config = dict(
    n_layer=12,
    d_model=256,
    n_head=8,
    n_kv_head=8,
    head_dim=32,
    d_mlp=576,
    vocab_size=8192,
    activation='swiglu',
    norm='layernorm',
    norm_place='pre',
    norm_eps=1e-05,
    positions='rope',
    rope_base=10000.0,
    rope_fraction=1.0,
    qk_norm=False,
    attn_scale=0.177,
    bias='none',
    tie_embeddings=False,
    parallel_block=False,
    init='uniform',
    init_std_qkv=0.0251,
    init_std_o=0.0,
    init_std_up=0.0251,
    init_std_down=0.0,
    optimizer='adamw',
    lr=0.00185,
    beta1=0.9,
    beta2=0.98,
    weight_decay=0.084,
    lr_head=0.00976,
    grad_clip=1.0,
    warmup_steps=486,
    schedule='wsd',
    decay_fraction=0.612,
    decay_shape='linear',
    final_lr_fraction=0.1,
    batch_tokens=65536,
    seq_len=512,
    doc_mask=True,
    train_tokens=647300000,
    steps=9878,
    dataset='wikipedia_en',
)
MLP neurons of a small language model. Each row is named by its layer, matrix (gate and up: input weights) and neuron, and shows model dimensions 48-175. Each number is 128 + 32 x the weight over its row's rms, rounded and kept within 0 to 255. Numbers have three digits each. A neuron's up and down rows have the sign that makes its largest values positive.
After each neuron's rows, "fires after" lists the tokens most often just before its 100 highest values on Wikipedia text that the model never trained on. A number after a token or word is its count.

L6.gate341:084112097093190131159126086133121130142095126087120118194121131116125107106151141154149124087089151109111151159149114089150067129179143134205136126131094082090096073147117091164111099124119205128122136151191165131113124072209103097145113111165082143104122136126114120076099088134118182092078133129150088102162116144140140131150083142194155142084110128120126185144123054146119095081159
L6.up341:192096178101161132171140095073105134125189135127178172155114183140121150136165191150139136110159098102098138167112103189150120137101170074115186141164150118078150122151201088052098159081128082116090151147115171103138125143145170044111156140144100110122105146084125052157114188163071168127096126124128128132099110155125122180128170108129115151136140109101153133147088166096110056139111
fires after: "." 59, " |" 5

L9.gate5:154114140074129105120104162092128177082209082150115189135105093113167117199145128130125055136123117116133208100125168149100047139130150109100136112147181177119101161110072121154155148139124116086160118197167205120156120095117151170081145136117136129105142124000125149117109150162128100131092166111093184106121116115151171086102128140168124120121124143124160077145113166190109125161067
L9.up5:131093143120121159129144123128114118128088216144096115128178143199114150114103185122156158116094143144088201160085097120107119128108101138170137137112118152088122182104099154116128142051098185175097122205112120124195119093207092135150153121118135070134083116162127148104091161167152136140102164051114108148119155137165086153126117113111109108124095119140101162172109075113117128164073
fires after: " |" 34, "|" 10, ";" 8, " Team" 4, "pre" 4

L9.gate538:134190122155163081097161099188154093218186118164134170111119153098156132126122145115161154072108206104155103138163149102093113124164194118188111045187142079090112154135144092181138135085158195114149137173141131113156122121126114092072083104122151129122124115135113102105094173150151105113092131104137114149117113119100206120140102081173184111115163107168155112163146083157103113123145
L9.up538:118131082156091118166147126142144140100048144118126086148143047170110143124078099128108146073102135169099138044137069114152101093156165152103065124148135155152120157099102143113130146101096159113150123104069148131142134156141157129127149142092159114147172129176126165095091076158156191170189164164021111138086187146072161124107112179177107101138079165113101091095128132137120124170132
fires after: "|" 16, "  " 13, " −" 7, " des" 6, " ag" 5, " ins" 4

L8.gate352:098154094128088167152114100178080167133132152153144091130173105188133180146175147107190073142113060154113144154204087139095090114103149096115153185100154131126142125135148093111150097125191177126087161125087123138176102127128126134145130134080095115166166161060115160168136138144151157152089140121094120086146134157107087127074098138139083128074131065081119111099108079167152124133131
L8.up352:075071090106091105134064131107155118123100068126132148088109205113119064119083087124162113096105160070111064159078129162153160127164071156135136085154119141093126118104126114063129121167091105129059122125126151117175127161157168106114146146145105086134109142100181114126083126137121146146134138140110125125094088095118146121134195185132116143110059107095126162195124089146152122118141
fires after: "." 56, "=" 19

L6.gate517:160202132139167111127114075117112166162168131152141177112165120094162152214150098082147104145135144178150127153107106112123139136117173112089132061198183135113059134108107132128139168105090146114069213120160152143123162147166108173142131155039130118159146109139106177146123103197091090118105103167136154158154114096094090070145155130113131127119146114116117075144113081151128094062105
L6.up517:133163123134158097121123187181125113134157129104128122163132091106114145109124096087147139124134169099131122168150142083173075122154162140170093096174145120192105165140141088160127152113105135088139165126092118149120125099096125086119128107087187064100137095080127106089118143148143097163112173111114144124072107166095137105135106131171152120115167124123121206167007094163204081088120
fires after: " |" 27, "|" 16, " inter" 5, " High" 4, " the" 4

L8.gate300:117163157158133111122095129156148125135153145109145114098153093096112169121120119047073105129103136130111103168136109082125174162080125137121102064125040116152087121116127071109087088117174169164103175104084078152090143188156111117142140091116182129136105190141113170098125052148037146165197080159174074091142125116107105096134145140132149118134112089126165106144139152136064146150083
L8.up300:154109104171142118133106171115103139098186108077151104130101124145181078154190094108181116184134088079091124132150175135098095111109146126139133105148170100100142145118089117119154150195148115067143126097115150126103084175163139163077088148123128119164134098138126070142164191138149085121064181126052103163133028157097165114156103138186155195169128128099130113191124069118132126099138
fires after: "-" 99

L6.gate471:103150142124130109122135180103075167090136201113123154117184113155148173133168077136147112171129150121154079126121155142095099163128150084141141170182098078114134088174090205095129167120158120105138190150150119187141149116198163138121123179153119088114131137056107129139153164148175113115081101138176184163160155111117113124134166079121152092104101165158109060113148188085130078095100
L6.up471:075105118094151142157165078072131160172119157138133181111147214188129106130138125105089109177077142111110130145125128099178130137174094123100126159073155084127109121118176166078156038110054130142112156082104112198086128135132151161106109153104112162135125118113130107135135144142139156151114136119128132130200146102114122175122122131151132126126150124164126108125151091086118128150117
fires after: "." 44, ")" 6

L2.gate504:136180101063152103116122099126144151093129116143102089138097165117124177114104085164146116152216154056113119138177167112093147172098135141166139178213134142181114024139182096105171110133169139145129108159161144106117169140147143157182134158181155106154118109145122146129104082163115078134130120085125158104156119117107107080107085175162079167091113105145053141171176054188105143096146
L2.up504:118114108167128171165128143160126168140133176079136092133176125113110116183117107100136086067115136120170153130107092130126078067142109163061157115167112109134110145155147122127135107137164137123144147069134120132137125187143136114132138145142081103097083134111131072121069154066084149059127148094102131057127154131159122154157132123154103130088160148143130157125138102114152108146143
fires after: " the" 26, " a" 15, " The" 7, "The" 6

L2.gate186:166086106097143151101091115128113173114103076171112089133124092073099189160102146161134182137096135140170082122112170103129150092116170141161127169118154140164219078106174103115135144050166134112139149039058117126118142127154132105095136165161122100135158128077109051183138101120105207085138130165113150152159094137120152097107168106109115174111095168161101138120174140149146154176156
L2.up186:144089075082168148117104084184112137151111133120130081182125128102107136100091153127057113096114153159175081091140127112162118068115173105153154161099189165120150172105119072072080142070201151133129134115068064141132101162105125097097137154090136110163137147097135094161103131100102181092153102101145141108133082155113131136107168102160091132141134146097104161077155144134121171201137
fires after: "|" 41, " |" 40

L6.gate185:107114136076136147194109171123137087130146160127112101146156149111106119100093095061151103083105119133119103130153172051072143087089092137156068179111109136166137127144158127144148201132126133145136144116104158131105131163147126120147154201136089103208120124088115184184179154166170149124166085166159158125117111168195065172110128083127080057087123163101152113100118164080160181165118
L6.up185:123191080059172112119129122111143083140139103151115149147102175106161149158103106118145108167150097114144034057143169083096104143077093217127116134131147124105112108167120060138163122100152210145147136144076185117126109169100174183100180125134127148116132112197129111166144141140130073165112114145104142116096105120212090133125095107128181176162173112098098143071149074090131124131036
fires after: "-" 43, "|" 16, "," 6, "ing" 5, "s" 4

L3.gate301:148111074100125143105134142152148127136167155152149105187171105126165158208114134069162136070101114154149119120124156049063136133114119120158113106115135103134142110181125137166119104116105190132116205155149123128207160137168173113066093090130138089131151146188121076096143149152143132140150059191092146095138123139147161087101162120062121104051158037195113144148225158141143104171138
L3.up301:144205096115138096114150125131176146088183063085109077147126135130145100161076148104111141144143147126091147074116147106136054095139117069152194089111119124169180098116087043138127124141125111101102124196158145109146131165164157103126085103143148177134105156130132105134145157177181129086102077089125109094107118121165124113111145205095107110099139102135109143146184124133153102082109
fires after: " (" 25, " techn" 8, " hyp" 5, "Th" 5, " $" 5, " \"" 4

L6.gate160:151155119105155073112112133170123133211173134141098150148094130115118127165154179132149121117125168110116141102111099066106163184074145161106127078114157142118133104126115074135070165023127141134095167138182124116149080139162157154093131115155142144176101116167115166108112109161137115124131136129118119155088158098140173132129097101145174177092102072186081117171102103132105111157113
L6.up160:115129088113191130180083085124142099107161121168132068146098158174136035116166094138140153124062095077127099079115123163072093090106109071081131105134179106138155146136148095161121134127136103099093125143107120142090113121120156176166130107133140130103178132107129113179105100122131147118052115140138091134152091088093166135150132147085113155120190138103115127071134077166148101127103
fires after: " (" 31, "–" 15, "/" 8, "-" 6

L2.gate542:106203141102189112093107156148094137105139142145127111147102144152085123128129127167171092157143072153075168103125104186031156118135146175204167132118113093098130096172163077190126107170144114115071088134144101149135113153089179093089140187123141181154167132113122095178133088133141228112126086121121117038102068082128155148165130108132122150111094148119090127117123115104105100159117
L2.up542:192131135119134092133109091141068082082120149203120119129109138084117177130121194118117158084133113133065084091119072144091106183102159109159109196120156126136128172122149091143095130091099150137172115065166146129118119182164152150104150173129092184144086159155126122095177135150118138124085110052084192152142087143112173119051180102107074107136110178126096154125128153093209114132115
fires after: " the" 41, "The" 10, " The" 8, " Gi" 4

L9.gate301:165105172174152077078139137146105152111119151165120142119134148132178157172129132147154166120129157129108158136136137116107066167156146109149139128083124146159066131142120097104125052109087216104102140100161175118028147118148076135132145114110084097157130119148125128162090107119062132133060135152085134102152121180169200113143075088147079109119113132125126166088104148121077146085179
L9.up301:151109178135140106133098087096094166124123123137113160133106087112170124144111116080136142103140140154104118074156124114134117141106138150048103140085124096134079159153136112146177159153108195109118141139170150104128096167129139135139116062141159219112124095128120128128124144165122204091105150181101098103074175105137111165121124131148110105104122095124135063180165182055097116086145
fires after: "-" 37, " in" 9, "ps" 7, " World" 6, " |" 4

L8.gate132:101153129122111158092110169159171077102104131137139141149175061150073137134153076071153105124099072175134078153161147138105106154099110141141106177122158157154117167144101114125161148091131133121131141080092143167105138072127084125225158108172148163161206136155110138100176155102148084161092034128130128074134132145120136122107131127160149181099139114162102153153102171129091073176137
L8.up132:095166116186106082168129151137118145144120091161165157113152152086152147132093130112160127080094125027073134149143120152150143138118140101120161144137152183090093127126122164085151193118081118147144155124130155121181135084112096182134164170112166112115071134146131103148050142115080080139072122151121202109117109153120197133142123079110155133170159144137142113105092095147102207094129
fires after: "-" 34, "|" 8, " un" 6, "in" 5, "ter" 5, " long" 4

L2.gate486:133209124102145164111131128148102107119111133150207112098124075171127100192169077186086135136133104088071130142130178086130095129117162136214139079097091101081097136158138136145094143084119114101134113089126105081111107166125063188139141096165130156124162102103111166158115152143225066125114207168111123126098083149099094189114101140072159110087115086180156168156143134072135098139127
L2.up486:156174097133181121146124125094123070111092102110139111156145124152133108170136068134124125116197154134093074150143187115133087165072197123162140062181123177133096076141058098154084173157112160096140166110157096106132138126148130115128158115106173136110181102149129134141143149165172033135104140076091110127149101149088108177107125161128110103157073112147156151149120101086071127125126
fires after: "-" 33, " (" 19, " " 5, " En" 5

L2.gate152:094175161133112120147143111159192164149100111174150165148087140124154083154111082129099116132095125153128159091094108115124166118179113126091111113191095107153126100131213105129108114100187124116093108156111203104127108058101093151103113106118092115150211123149119152136131162130139097130106081125136134147096182105101118107189140168090119116119096098141176086147146072122187112125144
L2.up152:098122147102120131201172154163152106035084084066154138133175113101112066111142118109113080100118170120081151131162190133138066221185114138112114044087076107112134177181131094144126056186096158126152164171113179179076140134130134133159116107098080105162139098210131129120136131099135163185171095124107145074112171133132168063118119158126091130114161114160109180161105084141106132141118
fires after: "," 22, " to" 14, " Nu" 13, " and" 6, " Gu" 4

L8.gate276:126163117097146092126077046128149192117154103132060168122123208127129103159103110153143077127101162099121149149121127138171103154135173160129172084160122114129118076101122168131133170111174156083171095144080160151133108091102111121148124185150120130128158137099110116168105117138151135184135190093139137163100129109101150075121108131090150162117197113083148150120120108117143102170137
L8.up276:126121076129141093138115110203078108169102163106152078152167139145107104130091132112118134120147148091136107148131122173157086120150158142138148098127166092095118120099103167151139123094172152120162139251117123177165086188103150123122110118194146103080172027097133170128098126170079132122105103107123173157127117128133114165133108077153154200160155139135091113148112087127134133097177
fires after: " |" 22, "|" 15, "\n" 14

L9.gate561:032088106164094093131115035104119192148186182154138107072130146110174138152180159136059174147084176185098130126098141093140187119137095133106153112154129129161070085145125127099135129133148119119125147156119148093105089075115109156114095129148142161118150166129097138103181123091142144116071130113148087138104166102113111086137185111122201098166133115156099154144117138167112090167113
L9.up561:107114095099106131123141126123125151192125156148076106158104212171163142116184147150112150143145200123126101139103143102114111063113182081067085114096141120099102132096150116139134159130152151111124149131176154142166092150175134123146072160113130095080123165136120128123063105202154112138088155153116049104144178096086108134133102086177153144156120149137139154125098071222084102105106
fires after: "-" 61, "|" 4

L2.gate132:117148113138143081185146166179103092118172152124149113102120109162181114150176140075155128132119144083072102163153136090081193139136158153112136119163092051130120103147125113129119084135114103188115138126119153133147101106171138121138133030140142103162175164110121125126139152118146177144128160214099113151107179150149130141127101091131110154107098194099073175169193165127129136130151
L2.up132:109135107128128116141124208150122050113134085116156159109114126144126146152108114149074149084124125150092100121064100148098142186072154120137174135140147106164103081130125142151114159069115104168159157155121172124156136150151158136130101069184139143175130154198126133161108140206115140124128102178022158087123187136086100135151102087105178067114133130132104125122169151105093094106156
fires after: "-" 34, " \"" 16, " (" 15, " aut" 8

L9.gate522:138150136152174152115104170135121155136195204173133122094132164132095138167138175135148144099071149097078067143131137136150180077115110116084082048159044120222090122127087078137169158145139199058132108085171100108087143111150107096166177126159124182150090161091130134126172113090108142142151104128057119116098122162111133132129111111155095129135158085132125118107114098100086125144157
L9.up522:149131132149114119121100189123172132062102102134165137133118108133148152199108145109142168105123150122122076142125151106216127132115153106152134121103160162111094124136115121084157146122126152067097080174154141124131147104189096133154136128130124145112113079065131173135105158119099120134096143156125138128131127075120106118102130205093163128149155138130117141190162132138090100096146
fires after: "-" 57, "|" 19, "\n" 4

L2.gate65:117165068142180093153176138122101129112117132153149132184150122102152154186130116094082194117079129152140069206102195094111097156141159122074089133156204097135150182091097098102183075135095140074133069184114093118128102119162080146128146092107091143098092158180121104086142184147101124137170089147062159143130113112190099067097122099067150113085120137123161124110171151181091119147126
L2.up65:107152120099109134104138171164236197166162083181136127146152073107081066127101111156136133161130152086145156135156165124081159131125154057112104087124097101066193106156097117104122137081152116134061127145088140125153138064105115086106181128154144167120121094133127111108151115094114140111161167120156067156112114086118065192091105128155136118127139121159109139142120081147129155097195
fires after: "-" 19, " (" 17, " Cu" 6, " comp" 4, " \"" 4, " Rad" 4

L2.gate457:150088127097114131101182168119145078145099136164143089117124173099123121182123130100158152093083154167167145088151137141099144106099092127098101166099085129139096115091145082161188094099136142153136089127104166154122111119121141133127169131139152106104133126084123110167243117170134166158118131116095127149170130107099106172073132115103136193142067174088050135107111144123110129125179
L2.up457:071188129145124154083111161094137149103145114178150108079129142138112142113130071149177129139159081162119152092137115181124132141148146102043126054136111124136158142191094180075117155136172168141127122080125143153090133141103116185125101112081094112114121136070126156109140223076161164123085124111172090149117139094153119150175186126110172146091136148121182164051154192125142122104122
fires after: "′" 41, "°" 13, " h" 5, " Ra" 4, " wor" 4

L2.gate461:123095191139145136143132096174110144133103151166086100127153191094066099170099105128124123127166150147085114085122182129150114165104116195100083199178106105174110168129106122129110145118123098169119070109110111129113163144137182159098149150151119123101092116200122130181159087113102142139161153160076173117141133099097078113124151098107109176143136174171153117130091141078201113145144
L2.up461:093163129109185108122112106146145127141120114093092106160149135134029160119082110129110165106147110118128163162137136185115103162079098151121168101169127076069133141158154114187150125168111059107175097173100109078163178130082075174099114116141094164132126153130129100150108157172146174159114130144101187072180096099126061128077110069129110140098117155122146162144149093147137097158064
fires after: "′" 20, " the" 17, " an" 8, " The" 6, " a" 5

L2.gate138:152126126158153078096112085173143123099095131154120080156156155110093176144082129136087109144168159141153067116119147090115119137138124131136110150133162099177089187120128136129185077076101096170102078103145124119135140176079059116144073152186169148142083132138123156092091104102117134158110117179160094132157102126142197168113092139136081081079120159143149076170229188158120130125094
L2.up138:054156101157189100105168095133156164090151139136128128152134095117149204165139095143141118121169145141204101158111184139107115096200112116077135119172155093150113172092089112080140117124095086120096132117064105093164125124089097120157136143103116112143105112161130088098095171116117114155138103121132047140193158116064132113111151118168142130136134214135132101176150121125120128131199
fires after: " A" 27, " a" 12, " An" 7, " To" 5, " Won" 5

L2.gate511:088122137101131146101134141165118103170129152127144143196089156152171130137119141105144090142181115075123093130149093108066198143095100110154123157117117068141060158120114170111124168094121104124131144142142124182123166169152095056122131123101028111163117170153120180145051124060127104101174103129197125172128128163161081142155120142146103137150127110166131040122119200208099083144168
L2.up511:109130083074155106122119110113146081111110093106118128124129103140088114148132152108136092119137150117088092113094116175100084135126126190153154126203173127129209132140154167146122121137130139058180114144134105116136180160094171099113113103129122125110151156151128202149125069149129147146097172119112150118065111119135156092098094144112125200133133169166119048159115106175129167134126
fires after: " the" 27, " in" 12, " comm" 7, " be" 6, " to" 6, " cons" 4

L2.gate17:038185059148111129104137111186154142118103129135112115158154163162111097135112162141095135138166140103141127126144098180121138048111106199183126116092136147126068147118171153092148148125136129129135105088121118129131108147127147165168130204104105163147152121131120187192071095121092121136159087109140149114129088120125109102157148167168078147155094129193118078113139135071146157189081
L2.up17:086118098167141144119121126118119111135115105186077118074141102170102131118058087147142142082170143069142144158065193127163215125137149102122069108131124120137141112092166155085112148133129178146131126097088156104143150182125163102110127149112144098133145127112129109112181126143104199171099168075123085116126130148130131116115092091147132146135132148185115184141115129144131131135115
fires after: " the" 53, " The" 8

L2.gate183:082093084109188113200081102143123095127219091189111139089128119208147122173133136122128113092166119047113076087128157132138129127123132150157075128140110117122139109141067112091131138092132172085142112144159143130105085146120143162100072121139101157118130082166118117180126121115191109200108124155087117138100204089133105192096105134124114126144077133121157154136133123149094120098166
L2.up183:112121081101165131153113130180145077126110160107122174102133126165142140103109123162125114136087101182117107104122124198092098126130092116122111095123122071131130055080126128065136096136160131165148106149099126165165094110128096109102137108105152155105171105154127141160096125118118147143118061164164115087121105138150080159166171123172093103185125122184139047095061137122163106171122
fires after: "-" 40, " (" 15, " \"" 9, " un" 6

L2.gate46:121135090108121200149122099127119119105085143154088148135131087105115123161100198116089123108146151152122096139144165148121085153082173108137083102141114133110175075145105143108168113100127154170154104122119091090116168130113097115109127123156125137219168122118119201127166169150155087160150115116098125099141090116087110152109133175115149095112067150216064144157203070158136095117141
L2.up46:054083153112151172164095114192106150126089123129122163147083144108109130203109140142117132105082088116134130097127154129094108142132125143124069096129123106134177153126128197132108121120129177133151128109130084126144116070180146113135156055152148142104121083144129126137123109088145150150096171176156123100093167093198073088097078123115117065141180151150153194111141134098117127146146
fires after: " the" 35, " (" 14, "=" 14, " \"" 12, "-" 5

L2.gate369:123131086119148096171081108141107092159176142067140096126111093131138131237148145154158118078134118091107143149129208075101145165121211145165091114120120106164119113116137126131126106107110145139108135164120143081142186101219068156175098063143119103159112121134116145125140137154144098148080161107085109128124125118169106088137148119060155121135139141099070132102153112150130160090143
L2.up369:196155117163171112151137143174161100150124134141104127163116104080131102172138167099093161149135072091108152091153171124138117126144175114111182160109143132137198146138081108089147097104169122139114153144140112127064144088155121147177120104132160123125123122152126109150090116157119102185101114138155154113079115161057185105090129167081078084125128133128177168181177102127118127144136
fires after: " (" 39, "-" 22, " \"" 14, " un" 6

L9.gate386:096109105165113129136103081130064143178134102101158110093138123136181144141180143097158114141105151153150084111165158103114115094052191102100081136171108089153117158148158106148163135111124073163084106124111114131097162172133123153171115157127150126101137176107112155143146131118128066174128120172096159144124163160145131106093151115110092116070134120130118203164206073131157042172185
L9.up386:101141099135093166098153177167110109148181081140088150058114147123210106130176111101166107123140197111061140130076121165083077119127111141103093069150097092150134123166158089085171110110152133138064163144189155134099164150139100136144147162152113162156163119120138153115101090187140123138158127174106078128172179098133139146118156178158145135089095101155142162113144066043232090132128
fires after: "=" 69, "/" 7

L2.gate230:112171108122161081110178164096077089112122140147149157129193132096124108202178137139172146107103079115123097113143218080093176131073138094098079139093105117103073085121135215137120121098152141155184136120157095084162134102181071144111119114156109083115177104121120089112133134133160129182110130132087125111125106131115105141123131123111154185127125117119125096116151180142085148094074
L2.up230:102179073086115143133080085137154133065078097157074181076087119088107125152127158151143113148118141152169178162125123091145095045171122176105138114113165101122099172105126135146132160153119149090072128110110129147115105118066116055148175114120114147126169117137126190143123128112129159113157123132174176106084144132131167193058198068153205051188200113133131122143143148104111097146166
fires after: "-" 34, " (" 19, " \"" 10, " under" 4, " out" 4

L6.gate27:119099116106161148164086120135078170192138187153112121112155043138145139148155075080090108131102116124064100107151089094100093098152057142133074197064109064128143122143166134150167155075137172106131156131089167118111064158131115148162107162156100163187153156127118159086140114166136137101079122121099134103094139133183093131101182096129184140178092120094077130156115121091122079099094
L6.up27:153127101136113137152138137051110089077095160100170193164124129143154151128144105118142168100149121151077095139096156094115124101105086121118123171143142149070068139111110128180098140094095050154105147181168142157149082169127152078213144128093152071082079113145127130159143134116115091170112057108159115109154138105086109133117140169126151152164104176103186098122156106130068143099150
fires after: "-" 33, "|" 11, " (" 7, "=" 6, " 2023" 5

L2.gate161:071109072097170125104157096142127112113122130097166134173153094147092104150136167130144073163124122054115060106153186166154080159068154205103079157133159077123105110116088119138187102149172152195121150090118124137167125169141100159121145150108109112082102119149118121120150098145135155167096136200099139137114063143130121128084151105113131127145097077165067137141215102083108056089117
L2.up161:111090105154124037135170113130126160064163104104122129101097152098103149179151155152122176141134143097128137111114159094115062103183140084133161144148121140099130125125147130130135136157121071137071121143149187128108108087137067122159135056165132161190208120106129119123159089086169124155100184168122124088090150138150159135120104142092135212120077093126117183159151084173098110084164
fires after: "-" 21, " \"" 15, " (" 14, " De" 6, " Z" 4, " Ant" 4

L6.gate572:123113106107176111213129101083135169141132153088123134093171138124142086162167207134122103170060087072160110117148092109133075169049125147045120075149206040112113130096122146122090132180201132136075150130167095156117095139140163128147122146094110131097069155150113089176072150152138183108111118064146146173154181154152101144096149143180183132086083156139135081152168123154119088084093
L6.up572:102134167151115159168156102137135075151084102145135120154137141075124127152099170194099101152126132138127160165128077071120115094143168152080121174130123160133173143147132174110154153171108192095145165107187131141113112110120101165186112065083084138127153150118129115113173107150142114139185120185087113161146163130147132144143149129118109091174147152144096098118125066114102148114059
fires after: "." 83

L9.gate205:111152183116142143152160102083137073162101122130114134154105143172147143154086153161150110079150146048072118145121135086116068171117152144099134122189168087077039146092141130094089176101176125131141176198102155092119139110130155107108124101144162158120123119096110149133131116117124166104051159149144124144146091137111152068113129126196118115168125116087119105096133133139126130133167
L9.up205:141172139161156077160109142148057138179121145171102148078158179163149166109109149103152082092094131104108116159069152149163064113148195113136131124084205107133122101086137139095136112123149125119089139102205120110113161123132150124129117130103087134174114075163119119106106170064141161107175104128079138177090104150147176177140120095075154114091082128159158130072118135125160052184161
fires after: " |" 28, " (" 23, " −" 7, "|" 6, "%" 4, "." 4

L2.gate364:068101091147124117178139151143169115163102118176097171161104168090118131167157174093158140191122110120118138083155197130113129099122129080099122154086155142138072111095173136140184099097142121097120159109096087148084129086156148101145129107156141146118117128126121167142172067159079124165162101141063094176182121129129116157129135176165169068182197108132093133160150134201141119117153
L2.up364:034121068145131106161181105162154087110128161160134141121150120109088132122085124145126171131148134115111103118108185094059092132132103113126099174205109061148024088049116166142147134140115089132156163152110117110124173122088134119172116115159106163144129112153130094088155125172102128148136138112090176078163093144156103123095148140102163144170160120130080102152149112216120130122153
fires after: " the" 63, " The" 6, " in" 5, "-" 4

L8.gate98:125153098149121174152148126166132187077135058146156075092147130078077185161145134127162096080179167151179131129125155128077141118123134136104156118139128083122103157136138124072143119049111118138101133104097174145111164155171065113139144160189065137154169107090086142082119202059142170195159120143119162145104177132172125082125165150119138125126121167106098146123159127161154122135099
L8.up98:091136175129158099042141130153144162117064119132148158132087114085165165099101068105110113167157110095112139074115145124117098130086114030115132117100157201107095107117134127191134113136103128135070083066121108124119200128113086133154138098148100168118146125116170151135103144117098153159140153075159082123149146067116083082208076139101171072118145134091131165136087154118124148142122
fires after: " |" 22, ":" 21, " on" 12, "born" 8, " in" 4

L8.gate76:148110070145154130142101115095109190136127108137155101128096142068092153129076173099098101056147149126164135156141154069115095135152167093111183097153120096118066145140154086105138105105107139165125126125113115116173172139107099129172136118121148180166149152104084143063126171089114081177093146162111179148123113128134114104137140163127103176153163142134145122164181146227161110151097
L8.up76:163175149107131107066127126181158083108170112148106126178154129126105135140093136129093117109141153124175155103112122091107102166153088137155171160096121188130130171120143118126127100178156138158142134106117159069132131152157100122107115096101165128111165110172138148077146118160108119149163098141121106119100169108143133111119129161126147129109101111109102038139097101084067108142146
fires after: " |" 51, " No" 5, " a" 4

L9.gate525:147139129097173110151133123102140130146186154140108107116099147084124088130132133147181141081138192145116102147128100048115072141085148114104085109181123084117099153118136043076088113124136192107173121132094135126168111121163124152146145159144133094074217139068136129151026130095119109139145121131110143139133137147163097131209128126198102188173129107115106115175123099126105128105101
L9.up525:163142112096143096127036143090121165153158144164109119119137128119107108145158177138204128097143170129146116141183143087123109122130201109139084102123136075074139130135134087103143114161137218126139126131126138126194155152169108132179127189128148106083152122105106100146115139113130108108115134144104147147105104189107128128149098134164037186133132107168065144149126113156107101166071
fires after: " |" 44, "-" 13, "|" 10, ";" 6, " is" 5, "\n" 4

L3.gate244:067112159133163155132156106162162184141168138124089139107106167120072090152167078160121150126132136200117107066173074135115133145067080155151078118120122134126125144064076138084095140130195087132125137149150158088130091120140147089080138153122169169087112175121119101104183143128096150114093123178136102140070094130137129124164117071052139139169057132165085071159141097069132127139174
L3.up244:170101121122105121104144087145155170101138145171114178113104113129124093163072061122068157113098173157117130141115061141129128150105158114113115134118124186170148127137107130103123133158139185127190135066149150106135134122098150127144106051146109134164131100171126099116111166115142202220204128146134176000160105130105159064134136077145121126136136160117171124127149103130145104074085
fires after: "′" 23, " cho" 7, " vo" 6, " h" 6, "°" 6, "sq" 5

L3.gate198:085160139139126129114117086141153127077118152145099118146125128189086071157077138161144093127176113130058100100169102105108141116190105123163147179156139114115144125112177148119176102127179135112146105091165145168124126163110156094110107158110159098192142107160120155148123065102167192149170157095111158104143093138139120135122129191137144121138121220131112076164127074104114130141095
L3.up198:157129068125127128205099145135161089097060134077124094123082144131070105178089104136127132091164066085127153093125099105106136172124099121169132168216116118112228126083142114136147101124169114150167140082085084121152107124093094131124142111139147115155122101186130132119102128134123150141086147068108142123103180116099166151076094058149144100103138119122196119120097080122101161076166
fires after: " the" 52, "The" 5, " cho" 4, " The" 4

L2.gate184:123159162113167114188043111166105083216157121090160103134201061131123140161166101164162096126151159152135118118115170131113113142146112074110146131117100095129168084164123114178112154145149088133148165151119149113099108150141103168130091100110147144158169182105118115188163144123160090166124189093119118124149103096059144150157145118165072185098132119147090131104200098129118111086127
L2.up184:167048129148147098162087107151144076108130101126125149100083103129109166098178096170143182075175224118115109154107117099125115109129094119096229092147118128170132099111113143153046138130114133085108148148115126128156106173159212114163147085127135146137123085125126137144125137134126130157110144057146107126079126134105132073062077157099125069090115075165173113081126114125123108125130
fires after: " (" 43, " \"" 6, "-" 6, "{" 5

L6.gate195:184106151146119115160091085092140102088066114128136084132082185109150144111115164144113175126146155113159128134122110106100138098059138157145175107166072106110209112132141101096164132116169148074156156128126101100095117128153149140132169202178124138107083144140115198147145184189112152139144136090119095196168133165100084121130143125125149128103111106120124119178138086168114120134135
L6.up195:117067154113153166150115145133129111163073070136164119138115105134147150160098111175167174087147116127056095140142098124154165123131097104094140103151119140132089126141138152092127217044114086133083155111111068131165113187137126110108157130148138083130056148124142103117092147112156121157195080089147134127207078133167112118148153103089146105111120154156074120075088112051150129093117
fires after: "-" 67, "." 8, "|" 5

L8.gate430:071141153104119121193119173140128125115134155159176105074162155191135142138156155120110196153136120098112084087154064081110116138130098128165075128113108077078155076102171117100184152081163140146213141093150119122086183115134106118097099147169132119157080140118118105125144117116149154118110170145178065137108147121127139190089130094121164127156054098165164151155133151113115062104122
L8.up430:142102110146099076110142110153116093117080168152101162090078180112093147163122177067146160089081076122104097132127123121157154134101146168169174143124116098123145097096087083099137189119185117137146195159150134151116111181106143132130148151127094146098140150139132156122099091191096167119106126141185126105149144096156169189153104167130188081158149106112092195136085142109146059128110
fires after: "-" 97